Weights of a small transformer language model: 20 layers.
MLP neurons of a small language model. Each row is named by its layer, matrix (up: input weights) and neuron, and shows model dimensions 96-191. Each number is 500 + 25 x the weight over its row's rms, rounded and kept within 0 to 999. Numbers have three digits each.
After each neuron's rows, "fires on" lists the tokens most often at its 100 highest values on Wikipedia text that the model never trained on.

L7.up593:520460496519538489515489514497524484495471490505547487479487518514492463504501492477498509432479493533473468521516490514488486519463468466506485449523447468480496487527540501554482562462484508489433522491482517480459545510490450525515514529498529529507492568535538489509505511525509525481
fires on: ","

L4.up162:497470481506470493492529495511456526520519504504469507520465516501496466523489501546490497484481493490509515512516502517483485485513488480498467505518483509482506502513523510506475514503477514470492476459538466498448502503532542544449473527541489538532467496496531486472471482508485487516
fires on: " at", " comp", " At", "oc", "ec", "rop"

L5.up319:512500505527531486507493457508475501518558508491468567487487522483495492490492489512484478481489476506488493509495482484515515554493518530493488476478508488488476493482521489486538488434494474506514469530482491500498497520548464521497523514497539473517492492526491500437531518482509514516
fires on: ",", " |", " –", "hen", "-", "ough"

L12.up171:493548517474506475493502478518557443485510550480495479503510521471531495526518462479492494484491464542523528480520508459499513490480523539521495480499524493483458486521478525524515501483466484502508463485533505535488509504487511474467501510514513493478483467503482484518483486509498506518
fires on: " and", ",", "ly", " to", " after", " |"

L4.up785:468532468543504509467482522498550508507497494506480425507541511465463535514489488521517504555506488479501476562514464500479513480447501549508500497503527465485486535508501504506518455540443500502482487481476492549451524545467486472536507495497516523510528513510477480516503507482497543492
fires on: "e", "ar", "or", "ate", "ch"

L7.up34:504560491562477509454525537500549509483501513492518542518494520479467502454492539499517492498518462508505480486539480501526525526450499525546498489529479487521503479474520495472498470474504563540503473525537515530527472434471502523527503477509502527494504470513434530495523502515489491505
fires on: "s", "w", "el", "y", "et", "ly"

L4.up769:464500498470487508515473469495448526482465487483486496507487479476509510480454538510497506519479517461494512484536512544448467494530536510498491483503484503497477469518497451516496538535477512490482474473540509514486533517531537431455507467535484521500491493487483501506500491504512496488
fires on: " ex", "ex", " Ex"

L7.up922:491493493491531460497515462497499514504524532457508460537506504478482498463513503510492472455475509494516474501485486477479528483517531478475495534490523446483482477484537523511567474486460501449489491510543477464542500542523487520480474506468488490499528486541523507486547542486507505495
fires on: "s", "le", "ten", "y", ","

L7.up144:499482488517508466517510489471436510516533496509488463472463474512510484554514508487492504529503515527485478501432539486475533492498516518504482463528470479473476505473476498528538501445527514507498492523509514522471539538495512509494498473550557513510544516517457485500539515509449458492
fires on: "s", "k", "ia", "ve", "th", "ke"

L4.up903:475460553521523479494480479523462494484536534502502492508536506550507503488558482522473485480517471537478496537501488470525514539468565522501487483495465475490532459563507528480504488497477510502474502484524480535519540473506511486490526545471526460509530521541525465485528497493519523497
fires on: ",", " |", "to", "y"

L7.up658:485501497498525452518501504501509499472493486514480481534517490515507504521497573455501495475490498504495541529479522529517478546455472528500474452479474522500519488521472495533515493504473521491511482501538513507502497450497517483492437492490482499528509491523463516515537546480528496535
fires on: "ed", "e", "ated", " of", "ion", " a"

L5.up929:485469522535512500530505524498543490516499522496516563537480490528499514470494477488493503538471539519492476517469504507497489508476506514515482526518472449480499511477457530515463463516503495485509522541482468469502485502515503514490486512503533527495475505539502465528495512432493481530
fires on: "mi", "mb", "ence", "e", "ly", "h"

L9.up32:462496501558480508455477550536559467507521485538495491512472478468500505438470463483501530510520438517514500516509458520455508473547580466507528472495475496531499476579470486482519450497486523492490531488510488536493517499475500540491493473499466499487499514494456520498510508500478487522
fires on: "ly", "s", "est", "er", "ten", "st"

L8.up245:511489513531511503550531443507450519510483516503508517483515487495433537533552503508494511504508503467496526505408505508509476510501481527491491484487473507515498492492486504492472489503473517488496471484532506478508432520516505513508491468523505503521473492456565492486492478485477475520
fires on: " de", "fe", "e", " pro", "de", " sign"

L4.up857:512519465530505494459474517508483531512503532511487500538481485510478491523504524537491500557500546448498470537493507505500519496520468515477498493553548477473491514491474463529491480529502541516467503496541517472465526541531510498562525497510481508536524520483481467459481534539476496492
fires on: "ite", "t", "or", "y", "ine", "ate"

L9.up369:469506479508512512501537486487502527520509519487536512491494497475540508486509489445521478518455447530469500507479509486471494485507523517581532476496503512512505491543456454500481521495511502462511505492529489516491523497482511506498512508480477489499448533467516505511502537472488520472
fires on: "s", "al", " member", "us", "e"

L8.up597:472465545517547475500493485528515492500458503540507563487511475519489484526446517481487503502485473526496489498503473545486516494503475502531471452486544447527478512503519532482456445495457528522469477465488466477501482523489544500470487504425507490437531541459488501517472537452512516508
fires on: "e", "n", "ed", " up", " his", "ing"

L3.up361:522510512518510478481518544499470504484486527485463476488553508495525492501522496515508424531496529487460498439537514499553506475497485506488468510513499518516540537471495480518522501475468495476497492543476479516464550507454520473453531463463463471542504520487477474466506514479493494517
fires on: "s", "a", "-", ":", "ic", "i"

L4.up394:463530477497526533494487495504482481514513545501533484476518483504513506512487529490519473518464598551483484526448509517495485460511487497552454525487529501484474497507499494525523507511528508487504468554500485459458531493480495472499541526534491505450478500511546447509506488520488500485
fires on: " January", " November", " December", " August", " February", "th"

L4.up220:532526493510465473466493468533471486535467523507530515489496490480542519516516499546476469524466527466517476490498506493515510474496503529456532505506509478505475510509513454508458484481499490461535497512513469498530501476523500443513508529497513513502557518508540523504527499454459459465
fires on: "on", " other", "per", "la", "ine", "ul"

L3.up102:528497503504523473496484515549482507481482484470505479459520522497510505501483508534516480525480499544452509510507522537498483516507477446499477464472459456495518539521548532511509522467515556506479477488501491452521521481517486464501526552521523514503538552491500489450503516488504510522
fires on: "fe", " an", "duc", ",", "an", "x"

L7.up804:498523508531496479511499506511488518541481491499497520457498483488502521534516516535492527503483489501466506519501505499495465544492521473501508515494493522522506499514472470482515519476467540476514484477531472512445492509508502468484498491516550493540472462484500488503477460474503454491
fires on: "mit", " pro", " sign", "oc", " made", " f"

L9.up778:472554485522532505453490495507471489511506462519529473464506496515537527524508509499510458488492500521489492499498523461513509507506483514483507549474488461483509482484510522521478490522479504553506532481496507546512469510504488430514517498544524530520542485519504506510522513485470446513
fires on: " Pe", "vel", "pe", "ine", "te", "per"

L4.up601:522514483484484502507515509457454541517476486517495502514497531475505527467493497502512469508503535462534506478532537486523484490470518468533459524518471483557490466540525462526497526483523496493474499506535520500473484518515467476491505541509516491485477475468479493484481505476489530484
fires on: "x", " Ex", "ne", "ex", "in", "s"

L7.up465:487506524495517475502561468504507494507479499534504474487500496482558471546547503511521523468515487554505453497511498401493514458519493488496496521482549477490484515474517560507515463505498514479512467531505528503534495534472497514505519472461516514452465510494514543539520540524526519508
fires on: "ing", "y", "ed", "s", " by", "E"

L6.up434:500485517487448477530496498522530531490484527466516484489477451520474516513486508524493485536517493502446488503488512493497537510507532527439493473515516497540548522471510499493502524500517459466475506523500521498437530498472509481480466450523519527513510517545449506499491539476492485502
fires on: "th", "y", "re", "s", " is"

L5.up515:509523526476495488449499443543510485531478522499537463476507484491478499530489513521456441529515520527530474473515475475491551476476534505480503528516485485516446444459494501507517473488470497551537522473507498552509497534518492499542497487528513482540493493488500539445512493469475491462
fires on: "t", "te", "lan", "ten", "vel"

L12.up917:532531499515488503493533502518475447524443447483469497485551466494520524518490492499507534538473482508505501506473497539493500467479529477530438485540526528485537500514526520517505459519446492481501522551459507520482499501515558515459511494478509512509480538475496470492532520486496504510
fires on: "c", "-", "'", "s", "m", " Ma"

L9.up343:478526462487509490486516493499503515488555470499461508484527475506504539531531459485539501513507521500512481462474519450475530481455480516509546499474463500486510506546503497503505488554549487487474479519515543469506457477464506512509477502470454491539542486526472492531470427493490472461
fires on: "ur", " he", " ", "y", "und", " it"

L12.up358:498512488487495481480520515499487461536508497482512501502511505529542464446514501503517524513523476460511512466527530506483461495480499519470501557504465484515493508485515521473507491499543518523440447519505470478515525522501537527480515527449445527481474478512499512510530520500493469490
fires on: "s", " con", " at", "com", " Con", "ed"

L5.up389:513510519504529491487495486512441482481506483470502498496514526512516516473486507502520500542459522481497538521554506534510474499518503508476539526477489490549537541489498544478527520481507507526542469533493503500465490500448538487486552508458502506549457476483526507498523510438490506514
fires on: "s", " of", "es", "ed"

L4.up824:509476522469530511501538464550498526522543478454461511450503512524444487528490524530519457535519483502511508498473499540517450528445497488505495493477505539480473518549484519497496472475514498504504515453512480530455487479512514493542459469568525507515454496485535435502471465481426501477
fires on: " comp", "mp"

L3.up476:495490475500500459489473503452462468458512547542527498527505462487514512540503491529523518452524466467493491537515574508520514506512456522495493482558515487494526494458538516455455546546561532538466527468505482496496488495515511523500500528438556540512471498491523494530498496488503475464
fires on: "\n", "y", "ook", "ay", "ack", "ine"

L4.up934:486505448486520444519493485493506490477491485531502519508487485484481438513485524481505463493493482522482489489517565508475519513498517485501482535482465478488482515510540503478504491545446455476461490481485465520481504509458462469494476497495506524510461498519515514522432503502511519478
fires on: " by", "al", "der", "d", "ed"

L6.up973:501534489502528446489520485499516507538488502482509444491500458468523489506516492472482508485477497521503565478507531487540535514478511455516495513477511549506522466489491494537529513497537509508527503527512504483508488491484529480498450459464499517504508520527506502486495556504495498505
fires on: "ed", " of", "pe", "ible", "li"

L6.up568:513520482485503521468504546508503513501521496528479557497511483477460544483559472506495521485467488513500515485482530511440485425514494492454485458492521459509515517498523503524502499505513514485511484485492503502482515478453504536469488484502486463529499488525494475492487526507479472497
fires on: "s", "our", "ze", "u", "ers", "8"

L8.up599:476539511459506478505519555485533438479498526488508490499483511501517526498525445519492520447531479494566534466527528464472539526503471439491463517498460491492498518526502511537519498501526477487486513511509504514510515490535488545512495496482549512503460487483490525509489453499477479558
fires on: " and", "ly", " well", "ally", "s", "st"

L9.up227:492469526471533466502475533542520475540516534538495543488476485462502517474504514488507492496489482462515505465499479467498501474486501511485503487484492460524485526507537502500474498500430508483496507492447497517499521515483476501497501517486465493543457521516453465500532490518492485484
fires on: "s", "-", "our", "r", "'"

L3.up452:505461492506443473473480519523481468483479470481483492532512479494536484495492493466485455504505457541519476514508514493490462523514532469505519537471444529489482504553508562461512478496479463481481498507520455463526493548496507507484507455501503513525502466454505483516491525505487547447
fires on: "al", " of", "ed", "il", "ial", "om"

L6.up74:472538504537507485526503543507529497479417513495486538508502473512463468525536518517485492530552477489498466490511500476455497494509513521521519507544509494521511492521530506497503499514516488544474493518524524469503498507459486477529501489476522498499510435525499516487493503521469514466
fires on: "s", "ta", "act", "y", "ly", "st"

L8.up669:560504497422516496495513523500490460506531491513500488508462491509524491479514462507508537500497495515544549473490521474513508518473507484527496513485536511539485483522474510507517512485490462501517515502552486505498453485500503471509502495535530498485500434519476516517496519519500481517
fires on: " to", " and", ",", "ly", " for"

L5.up581:500520568550505485500453481494526524452499460441526533519494530462531486462535527515495486522476460498490543542468490504502497527556514495488475505466480503495527496481518499493489486482482500496524503527462527507465456526513495500465537513447471513508449482539500486484529520507469462536
fires on: " of", "ish", "se", "s", "ing", "le"

L9.up861:500486510457520509472467562498502476506502546478505514527504508533475489564499505482527502505552471422538520518493512492481481510455508502462515511519493480499468499482496501486496496540527507497502471496498524519495518501453504505502475529488523513531467457488555501494468485453516493479
fires on: "\n", " mo", " and", " his", "y", "hy"

L6.up1018:517492557460487498476471500486475460471523501494492540476472498480539515447526497538517484493515486551498510505530515491522481475477542557457478474466478456508472482538493549522532524534460461493470487498496473506494532487468503493490474461542479525515482535521535501490508510511513494454
fires on: " –", "ist", "'", ",", " |", "-"

L5.up402:512511494545516501500465457521494492546465481483479508532516519512489505514482506526534514511454475469460470542490518502482463512478495481461517490514476492524497521541503499518482488541506505495490506530488515535504485467496530460497531474502518510492509571472497501442522481491494528515
fires on: "u", "s", "'", "ation"

L5.up246:509486507518499502508512488552557504509502520477505560484497491495518505487489499480547509519480486510519492539465498502502503479496517464458526478469464486496490472581439498491505466503469508451503471498488493501489474489496535526493520483455511521437504535512499485508507524445492490485
fires on: "e", "ed", "ly", "le", "ent", "s"